config.yaml
d_model: 320
norm: "layernorm"
lr_mult_down: 2.0
seq_len: 384
MLP neurons of a small language model. Each row is named by its layer, matrix (up: input weights) and neuron, and shows model dimensions 32-127. Each number is 128 + 32 x the weight over its row's rms, rounded and kept within 0 to 255. Numbers have three digits each.
A block is one neuron, or neurons of one layer that tend to fire together. After each block is what it responds to, as a language model described it from the Wikipedia text at the highest values.

L5.up566:117106092125128160073119140142107047069067142107177084147121092142154159136169060119115145174113120161154168132086098171133159091043149081172114153103149155146107163143151104124126175134148135163160148112123087103116110090188142143148151105102170147104115157148143120100083110168170181182
L5.up650:121133149164140193131125119162110149103102142120108132091129144176101114147104169099100160100108145119090083104102103135120145143076078104128170111116167119130103084111106130169156083100075134141082130113130107170061147136153111115110144105133110132113095090141099194135135138150125150112
L5.up1088:157142138075108115115169115118117198153081085175094080101147099177120109072152137103136141123176162094144153120121126097155193139165105086119187164190116153105099139082137151169139079118059187112104120097106150165123133116172138150162127135076171105146123146143152039110098188139107119183
L5.up1265:157130108088137165158157159119100040139094146126152079081137143179176144057131165082151177121177128106154103108137168182127112105085162100187149146151162183087061149143141115130151065169090138115167072077127133134145110154132164114111177116147155085126136162149067101143149096171123144115
Section heading closers

L5.up73:101190175120135159124089142103049151138103120167152158065168156134119141145141102117125084182019113130133119125122067122148139153019161117097130121124166200123193102182099105095145123101124135129134144140080159109106119129073152068127148134150128138124148093111136200104115096189165123103
L5.up270:051126136125142148138156136138168078146126055219095091078161167133100122151202111153123152155153136137176161097137118115132128130101115163142027141167140127084097129127077081127094160131130160131148111160111155156167072142168118192142174099139214162105128088121167168189106136158116133180
L5.up390:078080124130180098116089132118160117130137071187161066118138175111154143144170096167128160128158135076109094119158103189148180157148148116184110194124119135145152158149093154121121135149095145089154150188118136103133141143120102127085164131170112112142179102137121143127115119181098143124
L5.up886:108108149167098169100101157104137097178086119184143089064153147159159138079186068136170179137093105129152130133183194182165189155092147112120089139085125137152166101144122164191121106132097049086120123191116147184126108073161167110134136173072155086160088089179072148158131128116179140217
Scope word after superlatives

L4.up170:115141114180128116106121167135166157173131130094172164171146132148129178130174120123105160146080204150107090079146108115144095100130112116098130102160130102104077118153129110145052123128156206151161149070151119105110220097140083150147093144114112138145148075154134096154141134155183085109
L4.up175:148169144214105152096146145139153081084103157141163136021187107102117182179127118125121102151151183050063144170119110191116130172111116129172131104185147133102098161103141123151138115153106099077117155148083123122131184180118148139174136141074085106105133100161123067142110134108109125131
L4.up223:145106123117141141098162138118107074112140120152134105108103177148069180131203171080120155101169120135122128115224153053135152153224163140099115115144177115109123128151138154050084160127054137154096159127191138123082138164111081143141166145092181173116154115077128101166187138133157080110
L4.up262:130075148179066126138116109114150093114100135162144122137148131170169125133108140145156099159178133135101132111169157100111154165127147136118135108107188136098162124118147056135131133105098142187082127043073127153139169130103166131143147124085141103118159104111102117119173097099102077164
L4.up366:114121146120183154158087184188090103146171143139099082129169167097101146122156147110168062074085155143112099174136163120114136133165158093092129186165186116089111080149062180148096130247139061110204147145182123127091089124118060144121076115110104072101116107100088119202106086152129178131
L4.up400:128118072200152173068104131111139094062161152118084136075158172164103082134181144189115143151114148163120172149200122176124137141146190098127109120093094181166136092100155137172092185148164153066180099136159127129116110161194093124140100137108177129147092168145148145180072163110117106156
L4.up439:137132078134185120105131149106146113127140152140115110166166084138115098155131066146146095158141125086146126139122154151177091153139112194130055115055187142140149133060150184130119153118113156107161056115146114142205136190154089137175076194074142155169090113132104146126131103110086160178
L4.up469:147090146183074127137130157116046120080167066083078081110153160100178170110140180138146113077091101160116167105135119125099129069162134138127116153136173151158145127115146132096164180124103066147149128069162193130138098142117072162138113165067088105078159115163162088136092108108132140133
L4.up484:161080187160128144134122097176125148132108197115098087109130089091134116094167174111161132181098198154092082134131096119146133154178112062129189163094109108121075125172095100154178191103179107125125127120148096149087138084179164114183117104128106109120121187119127127166131149111143209110
L4.up558:151133186171083180120144142169142145059140116102166108139102136095135176120169103167138165140156096061132132098141135147159088134096094110125115140139173159180128151123111156158105154065062117115102127086119153102118095137108160118148131139075102070112157154132052139157124096116177164101
L4.up696:179164202189115120136129179168155114114159155149125089121211124127169126139185133144138072154077076112076144144172087098155126108116108161134111108118152151122135095093113145108139127118098169135145174123156146147097092171105141135134096168114134066134138136135130149177187129109108149104
L4.up747:102126099142109151152122203140125120108126136152147063143224185177140083131167141129109093166149105108179116137093193154132131105093119132087073055145162116162128121139118161101143168131099130132233093183134164120154091148138174126127062173123152153114103137140137145142130134149181133107
L4.up800:116095140172133111119173110104126154168136083162082090112163188131059073132159105137155116136079097134110117134148138159118130133127135155137142145150096111125149158172117056123105156084070115085093142172094118105119080190117093139128119164124071139071124154175102182142114093078140114141
L4.up1010:101148126141098152090133143125123134197202055181110134145146138151119145165178140085169087140170136162147133084096050184082126135092149140134093155106135144158142144147155120182095104147116052128102083069116150107103093106216151120167123090099103167092194080101045145137136093162194121135
L4.up1164:099140150155118145142170157124103107094187138192079108117171163179088145191156163133157102206098160134108079107138161138112124094141130125118172102150111162135198100108085184069126144105186126080149128078130110153098127123165113156092108148125153131120084062109098147149124133090136164195
L4.up1172:038153172136104142119125164176161124156103160119134105106095118131094122154122148181086136169095166150063145148071105136070120137092125114153056119158185140143127155169123106154129105149060140118183168100126135090133110113129185148135132115096067101127098137124116046145119151155105127110
Prepositional phrase continuation

L4.up58:181126149115120212088094111145078142159150100110176121112132130135120112157139129125197093137076105177094101129160083126116156085141085115135125116121119135106127119123140125116063143113191121123106149077171156127052104070131126120143113172129116144083152088149098124133202097147154116157
L4.up206:137116131125093062109101177114070102156137112125126076066124163070147160178122123091151134114151111130108133086163102173093185127161112118166118121114130081105135150145079167181129201182090043081103116127141156139126144111080113135113131129141160152120159139115211114143160129149154146149
L4.up217:074103143141140076114154210183104092122097077096119136135117146123095160175121091114120135150104127138159145116164117172122163118151134102164084135139131146093135090097124163093139137187146143177108124068200151160125129184114133128151050120120166124085175111142160155169110123193090077140
L4.up315:106133065163097156067109091134128139081149134093143059152101175152162131170087062176133150165143161136150092133165115115091172130142114101170159122116061206160184176138098160176138168108164076087157149110113146160108151098152151103113129130126104159091130109150137135138130097175135176103
L4.up488:146105097179123133141094097127104122099102082110143122091085165173137104139096165134140117140147117121126107157133107170149097147130111113106174151148137136146076111077083176154107126159078039122155168162109145099182218067125108113099128176124145112128117087145151199069137148147142119085
L4.up489:148145186134157135147075128086133123117167127147148192115051155118189145164081128156117127087090144121171140135119093082123179146161147115173131124088154140104106085114144166117130174104136081154177141116113125110144130108154132114121109123138132158095083055136176126209092149092138137096
L4.up725:078140161113113134125085186148116099077109068148158094081087110130120123126077123122158139066074159112188134156165103134089104124117104137147108121120140149112080155057099109115116191122169084159149140075134171179124134110207127080126067154153220134115145073088178115115154157129118115105
L4.up852:111135133096115105144154032091103119181140157134114102084121148191182135076088124118118147125093167169155138190131162121081104120175131166087135143175096084097129142018116122089147174110149168191160099191158162124119151090082125148097159162113188129136153176145138128132126105116125082143
L4.up944:138169112164137152119165167077199116120130096091128168114137178120091097119057131147095136085091151111202156074177133153118112185175158128142122120187152111194180144087121100149143102138114151155119119087101141147157079124061095125102119179105135121134100075160119076085123126147170123109
L4.up969:115128101098116150159172146153132137175200087145190163153137156129101133087111097057103137107121141108131255111097070156101178122168149077145115118087118084145148076171096120078152136178114083150120168124094125224132185079112152190132092148101172119128151137098141127123127176137112103118
L4.up1113:149171085112092096129125090083160158118190101167154097137128130117079163128097148100138128164130075118128133058126153103077135128093212172154101053161165109138094124138154149096093237135109165162144150132107111122133149151175107118104120193157174069101130100131134121127136091139145167171
L4.up1127:140156037145070112131154158084148137162139113111166139128143113079130091130128126066105145102126089139148101088152132090151185152087116112134139121136122163146109096214132143144050164141153099135154123165100152132119136126163182117094171154119128134110117133177107130200099116119123140121
L4.up1143:119103150098111080130093098127110133149154145136157171100133107104074185175094148175103166136122127146124135145123168147094125128158063138133094107125170085130166126144140119156092152095141108103156162160092120189115175125164131097149074185074112161128163099167154097120185147112138077153
L4.up1176:154111180092078104130152132157174057139191094138085071132143157148110137145109121133135120140068162138078137080130123149115095093045127113156111148109136094161114176062145124183143114147173133120142142132125179145071125142139138097103136146113199148111151199126167118102163103178155086177
L4.up1186:085185132138133097075074105104103121150080066133134154125122166118109112141129180192156094068113144120131112117184154156108163130148096171129147139116165090082156103122079139121093168071064110088113133136103177127087232106190137138208125155115104113144110185113141144181143114186135114152
L4.up1202:134142196149140160173097155172143139114132097093175135097109124068132163127154069166120153134115150153166188136149113119135117147144163100143103096098131171141135075117075145148119151080120107086119185109128134129116144185143118117110050147163193116155105134160127082190131125136137130099
Mid-word subword fragments

L7.up486:093125184141166083159070143099149118125079154114120113117120116090120173113129130164149091124112166138107070143125126083137146141157128079155139144156162079112112121070046118111144129080173094188126099129130137089126095173102088189083110185113181105146125105114142144151052147124142137148
Word-initial fragment tokens

L5.up671:088201149156184101076113090115155135108144093137133145157074086131172095182096133114184147128111077096149095145110122183195137147163154131158147104167161190113156129188102048157144094145125089147178138152076095155130121187158102073164141143143149164116127121118110097121087112131094103175
L5.up693:118116132152162128136157149163154131095143109118196111124056140136166048076151125131180207103172091151146151188099127114085087067105124116170157107132146168131148147111188167120115163128131116212177090113059136161127143163105128118076126218093134120108145100116091149119112104123117159171
L5.up738:106156143133102145120163109118137196124151106088158152133129098174148108151096110162110095066125150137120088114104093158122101126197067132105077107119089141144169118111128162073156190098131129107089155106082170099078083131087148101085136142055118151138134120163094112124131157183149097157
L5.up1113:123117097213158127079116114142167123148159127082184127145105164169093082152166161120140130152123094117181152120124175173114112124100120183112149072190161099111117143096150125155122140075104152153194157137124121126122151162168125136091112170123105093174121089184177127129129126059153125162
Mid-word continuation pieces

L5.up593:057147144102128185131095111135159159151154153146156087160129127162074132164115119166137124111160106122125169179162098153150122131135145090152119161140114124066189107115122156131132087168135091135142094112137146161124042161112126126104154114117092136143103115150161138097139138138144129134
L5.up732:134113122134137145122062127152132111114091190082094102133092127189134153133139082178085117134179127150156191130119104082162109120104149129096119121173152136114126149142142130143123121132170131166186190133148193180097082182169127078072158132054134143112196175194162131125198184141101126147
L5.up780:124108102042095185116145126096122157081079146203144113123173187183111124180122133136109132140182125103179173115140139116128137135128169083124200113120161149090147125113123145118121186076183161148166107123154116217120124173081157125134138112145052112139137081187123096061127065132150113074
L5.up790:126079161145099099123139157110117125127094126147179173132101140126141073106114085106185162157131169105141165163200137114164132124087084104164136137140147171084128153073083102146159156154131087136181079102074133193116129142104166065066088140172133117151147117153076141128142092129133122130
Article "an" before nouns

L4.up162:111144156157129110114132118123169124121173166139070165154114145092080111157129158133092122081094125109114156130175163082126088106131184107126143090131080132146192132160174096086140085185131111152127062130140079159157109136102101185120133117075135152102152134184119109162153133135118112110
L4.up180:147131162155120207117122118093117125146189110112158134116142118152102101136242196117137106127164164093144109189106145166086140122127092143139111078131139177130148130149126114191106110042104105192170131122112181097082117136176099121114109116128059127078155085176150095087176158113141138113
L4.up399:129108164055093127180072142090157122165159145162121170132183139164141135148129126120175150118186137100115117127110098081132088157156180063158089065184125156102128103154103120137174156080075155021161194159054154144134134162137168169155115154083148184117115162130157139127125111090111183069
L4.up467:091105109128086149102107152134148091139133074099154155113136071136148089137142129157175088149152079151197064106097207151130137142117090155119156160165099139152123119074116140105083099083117098074139089075101113187146151139115089124098106146186099084147144119141098144128095128196088190137
L4.up498:086151125095104125116062157114134148182116183086175138065140068107146187117095124126106124123072122136163166138176130189104149111045127165128120122143100137104062155104135112098155098078159114154139096141080126125122155105142068080143127141172105096164088113125173163164162192127141154117
L4.up530:140137124133164143119101083085100147098139132114114136123167108133078136116119170116149183212174121122127127123125183110098086152218098142132138108148134095042126080084145155119169119089086160122114119104102103128138073166110073137149117176077080127156181153105143087110159133170199064142
L4.up546:106072148111137129085107175121121124119121139127153133148160130142146124129124097110170126088106111155141162174148108122155120138098166120182164103118171182122095164092062140130140137122107119098126144085105093120161071171121131098185113107094084171153091137202156094179089118147129176123
L4.up650:148130134107130108135090132157177117116141170155083093076142147107096121214128085206103162121125163138135141131121152185142120113111096123143133154085155183111134143131143143185090155138081127208195164170130082173159127132129095165161128115078085150144067080082081091206116157136131092189
L4.up654:103121129145116096131080073142109171109177163171112126137090163140131127147123137189093115101168112119182149157130126160140128125062133113059174120126100110132138109196105175083152140082065161118185078077114162129189106122128100141139097161105184107124110155179114115148133062036140164107
L4.up761:145108124109105112098133147118164148121074158117125089109168141150162106137086102105137137116070145163142135153143105177063104175110071084096098167109183123146170149183142109168115125115132155109119122142127128128145179149193121174113134099139137110129150139184177120107104136141122085153
L4.up771:127112135155086163124125046193110158133138115146151139160153107165134148142079106185156152085135077073120084163112149101107173093067114119107083186161137186097139105109125116149135154158105143134123119079127164147102174166171074160094138124127112147155066085127086087118039151057049108103
L4.up844:114142173095146110077091160178223160091109078086176115182121114057095130106120118142122161122100180137078178138128157118104143082098096182197143143178111141098081087149130146109153203112177089085186149126071135130123134100139098139132156125147093134093151130142113143109074134115119172063
L4.up949:130157164078109150153104216141103092170115110104120170120170160152101111158045132156162117130071141152120137159113126166108080118083133153116099119167111166183152164145096178072148144189135123084136154089080184111122172111162120058180137144140158097132153083124164092136117127126094135105
L4.up994:108132157187160105083176108129141054098123062125131067122122087166139075115157119171146170116105160115128138103144086124117111169143161096120137086143160117113103109159118140135135202108122113106152149109154133125076176157120124153106059108133100129178152103196119080130072167141125143133
L4.up1057:109114154138102119111088095098188119119121141174099109144107175148114116148117120154185168100153139140157158161144156127115107108138145130104164125110138194153117141150058139160145134088117079139157098095092131121106124143110117142122110129173108134097140162185156133128112176169111074122
L4.up1221:146110097116131130161125190158185130140144166101128191142103177142110116147151157166150165070171145124165146150107138149135151097145110118120152049126131129086180102115106091187113064154048085147111118150142116124144161143153132120162156103153143180166150083096184074141084170091121112127
Indefinite article "an"

L7.up830:146092163200141077110148188073163138101154092107144094100198138169096217134137128153149134134159133118106074156132121145130155074172086129115110125134107091067162105110149101113143106172131091163081162106106179170118119115183101098149118146103160201168136106143079164094064129146145098182
Article before time or place

L4.up59:161116181089148091170124155091088141148093147085092100129134125109137168135175109113122138155120157122101120160094102123117168096139105061153130164151145148106084081186113135165085105161128130141150075177133159110148094156133145064091153073124163095154128110141085096096192134164119151166
L4.up199:108142057202120125123164100143123176160151081129165190125128170092057158176127121108132156145112128079123163139134172100093099122153065122200106108177134149163155127162095088164125066153066105144117124086021097151139085115146067122141147114148149158107119130137144148148172136170157131139
L4.up213:133126145171099159143156141140086125122140092151151093156134086108086087130140104141152161125123156152139083105159124071108115154096056130113138119141118100151141108052124089198113139136113107156151131147112133134093000154189086129128109097161103080155112104053137158177189105148164088053
L4.up249:134091112066167118172111179105097180185135114135130172125123117119150093149133110096157125091195210116158156174139125142143140162136167146084128160138128120146138076102114126155142127113125134088097115081116073111097182079090108138145082113120091116135131144151160090105132147138116148141
L4.up394:188137095095155145146113165127161117177093111125114134057205087155093155176114125098214151086124150101104136129099174128148191139174081099122119073138132156090086135081026168138154094114118180165084178165123145133118144124180138096164055090149049147124132068152111132088163108072118102103
L4.up404:201131170080141110110155092168173172140112079165081116133157103087063185155050140229118121119109150096159094140115156091115155170123112090166119137151171118090067100114091152118150143128116179115124125115139119155126106122132074165114116150113130091106121137122127100096117143078119131177
L4.up435:084146152144177183115140145109117062126113031169148121136155115172137168171114138132099063120188170115054161148107098125161141127112122175110122141160134135073114207110084125112159168154126214136140106097110131119159164108079191127178174116158151152122117105147144154098151111117188070123
L4.up466:134122214117148085135096147133116159110109092132080095149163155119075170135139177175104128113121131126101079152158106136095185073084146118134115143118201150106077157134095122133137118094162121102110159074129146105153194156139129177133162122094082161179127138106104158207175070145106142120
L4.up813:089127099103126088130142092129085119143134109155069118161149171089164104142124091098152198151167137112110139097141134109088153119128136084084099133133176151131102176145079108170147120136167093090075134113134123151218088175139166137167152170151121066125098106130088182138166153138154129126
L4.up822:126140212136197068122154141168092102102162160147061119102138142097127174119169129157170199104115141105202109100136139123100128146098097142123102159137166132163096106094082147087172154141145107160117098117105127144141114142136161148077072102103196148138146139106101135051140098128082160051
L4.up872:170160123089173142118166156163139075134134191069148155109170108114084138111140136131082151160140120084158147152134134127110113102093129115088125150156114123138174096150090081094086082084097185127135148157055083127161163126148091133174084145151181151177111130149125156148113172108169151158
L4.up898:158099073103096131081135197173156150149163157138130134147115117107137141124098171077156132163132131095146144096107143072143179138117142118116148099170108140119119135170111146077100123115151135115138123122102140085142118162170127110161129138154153103161116088152078069168187086137101143132
L4.up912:138161170183103169145102097091187125121104106201124118156167083140139126147136109082112125100138138100119113185133136104126200117099103067171121178158157148048133074121133128127156094115077195111139132145133102134175124116102103157139123102103162100093173173174142189132149172094153142137
L4.up928:139096173120107105163170107158103124167105149097087136121141069125088115206157121151091157114109152153092074143117119119102135150089056087170131114191169177083189151078131116103123177121152144158190155110174248128129125158184141107118190109131111122140112122139168162143122126137161083057
L4.up966:092141147118085080128189083098150182108160093125087137122102148110117115080170164139149179147158163104103138119151146114125135096076180118065122186129130158077181199144128147118122066061112160161120140141200205122130148165166099107119089107115146127137079105188119123056156093073179145160
L4.up1133:155101153080125163160131145144102062087130033118174124146125074063120112149119132143081129150120142146078100163118089138115131145097120055154139133144087153121086145202090171129111079111118098106133097103161094111155110146183095165095143126128157117137101144164120120121113141111192170094
Word starts and headings

L5.up646:137169147135183126080139105148120131130145172106103109075042181121120172155123159105096119100122197170156165145089157115146122109097086117102152134145149170153096132173148172098079161175107126130133144113073205184086130132129171131074101140062146185136122114217123101151131113090154133078
L5.up648:118188156122107202081108120088125127166164107130043096082110136135133134189142144136068140130176164142158141126141090133136165093204066135131115050099089143122144141139152099126178131176117125111153109147116117159056111105103101138098099135143123146100094166152112130164151136059134174079
L5.up1149:100158165126135147124142116095130199161157089125102131113059081099107072066082116130122131136102142159137146120078093135100113132189087098156153080127080155079173124117151146107100113119121096101146161175112152175081080117175117074146159154151137126165119098113121114107146090112167149126
L5.up1275:059104168159091138082091147127140134145113090151200109076083164187181123170174136080114115132166144139097107196106147200058151111155156137137107102133149176128151083132179156127094141101180071098144151114068174115108142158083141083148162131115107136119121144112131140094101088149116138122
Mid-word continuation pieces

L7.up37:119196085150085121170159105126073124139103055148121115114130120164122134136168141086142131084096154123098179179146107105144194137112138147160179151223102151143134141106137110150161103075091072141115145153098173082133115124108122147101128135096122102086159144097137126139157139089202108160
Sentence-final punctuation

L5.up2:127118074102103125133122148117123096152127149145190133170151137135111114201074084096100167111117180176120173085100169136070053137064146160142152143168208121104160103093131115115118145150105145141105148150142136094110185122120104122178083087096145102163175029152170101102175127095135124131
L5.up50:124117144102116156107118156216182139138119112187130173086109062137101182089153157101167142091167141093098169136119167102116149140129110122134153139130117127096104167163097107101103113087093156131108145128073171058080125133146137141120140155172128076065183139146181166135067149149113171090
L5.up357:158145162169063085136126108187135154130116059131129156027108104160108132188099115116133098079129131092151164126097115052096129100174085080100131165158154147093135115174102150085093122125105141129097173188146130119110140118054116076151079125148187057165155138131095149122181146129117104113
L5.up1164:132135159086139114147104161165166161147131072160106151106115141164058126136123115106108047117113174112132133123096147062087128109110052095095151139131129165097126151176127141066062113089092197098090180117137140059074130087193133149138087150165197110090213156149071169099154174141158147139
Paragraph-break newline

L7.up300:152101129110127093126107116165159160119138147140136113141138173187121131108089096157180132094205097057191172181126088141138151076087087100124089096161142085106141101073078111123093144148159153152140097134168168132092056147156070067089093105101114171116149075172169131076132118143078155105
Article "an" and trailing numbers

L7.up1272:103166178092085139195123196131105098095103156158242159132115148058106125095093101110132146152147123163176105153133087145136119158134148168128171060110136058144115164201125127089142092153110119147149135061145097174178150144183113160168137130035187131166169117168105099139099160101166112152
Mid-word pieces and table rows

L4.up41:146141138128163071125128150113145144141119062131095134103123139142074109190091118131050077120127188108109122041101154146096103131128092123113110168145136141094130141140162061136064106137166140116127128069123120111116090133119129125129116127143158091126187120113037121175137120053118162137
L4.up187:180117133157121126151148064132088167158099147127099118159141168173077085121179138129139089137070117064103092209146133103112161145133099193167132119171106156131116139114091186071120165112133158152132072136167121180156118141171115113098150135098137132115093172112129094073119123093106160136
L4.up209:153141146137157072142111147112104171146109095103091120133177134118215091107149153146079110120127118081111124142081133083080148071084071140161188090173149128125170137125138091106085117116106115108133129153131161092139136116150142117138129182109152151168139131144080138051113126097095174189
L4.up215:089121142115112139143140189104153145136090140151102181115131066122061091143102124150140116108146170188101154166071136134132195129109091089187136152136098158129154190140114113100111061113163055106149126102136176110068131104133148106132072136141124117094144136177123137074086116091170140177
L4.up250:141142178055184150139108098108102075184141081132115138084140122143080069144068092161097153163103174107069137127045159113087191127179065140175169093113166124115138105083074148107167136142127141135131123136134097112162176134151118113166100152094141137132161178167097072102148142140171134111
L4.up379:159150111113132132097169147146164072145090111151135140088145146081138169158153156128140087112170149088160143096107167135150151101171115159116118088171109157146191190129164106141131211141025084091172105137125106172076113148097118140121023138130144138080141161142028165133089135092130091092
L4.up502:142153128053111130144058145116079121115107093152143155145126146152151174115175110129044099189112122050111119125109130148137104101098120080112154142126123140103139108164133109097137146129088132153092103176149117146114184135168158132111136170103160167125071125166111121154139142060151110109
L4.up523:120110178068102142151041133113178162097149083128132136110153135125112174126220137120077159125047127108155108125110119176144171110146126122136162083204119157072139161141128105096114134142155133123183148091086139114107129105157135141152176148113105097191155134179113077029104135097190066117
L4.up676:173207111116141135115038118115152172166100102147096066104143097129134089137157126163124174074140132120143096087157164085127122125146130057126134124151167119161088160141143138209165109059138163126108174134128115143141119119155135123115140135104212090110125138137107090145127116062181111157
L4.up738:055155096098127072166127146055120077154162038137071132165124098139151145192145085135098093111125201091190167091047099127153158138152137113122173087154100167131173094092115142128108136166135136143114122156113173088100070145153160208180125151130112125146131129126106151084129121114148038122
L4.up815:077180155061084135202109087124083179208143130100117128158114096070142115129111131165092091124154141114148037177163100076063072074108144110162178147158131127089130113099138115114115066165234126093113115174104119161057165081157091089125138146120080139151100139155096100101176098111162093106
L4.up833:121127132086145131166092201158133055198115092124161124076103167150104100153126137114140119051110141148158089080181115084116136097113188140142164085181159062143142148118135120125143169111127126115086095161098145097096120136138135089122108136176123062153165116153129142017146097154157112114
L4.up836:120124182085120162186074127141141152138169091156116094118146095153077156171170159130084095152172154084139149121125112123092136135144117130198187130121115203097127159164107079113089151095153151103113194141134205087110155112119153177130133153135181117125178173169139118093135095112166137164
L4.up964:147107100120127118099108146142094140085114078151169160098130134072105084075138121143171135121134147095150160162142119105139223120171121054111155159168151140133129158140112087134135133074089124135175146210133120090095093143132151097124031148123191056123130150146126202043125108040136134121
L4.up1020:135139150150156121136107181149147092110116082141154153113138186134152106119120067143077133175141125155147120131097090090124093199093131147138142114164177084170147135108075157116080161182145126151047088168131197147124129124139061123150051111051161120118149101079091147134152090156142103125
L4.up1254:155145088181166121146120139153129148158123112170145142145170122188166173118092164139039118121232129142110136100160128115124163124147117146139155080121154086149124110087118124096124162115147140160063117119128116122140125144128168114155063106063167083071193114167126112111149089118189115107
Clause and paragraph boundaries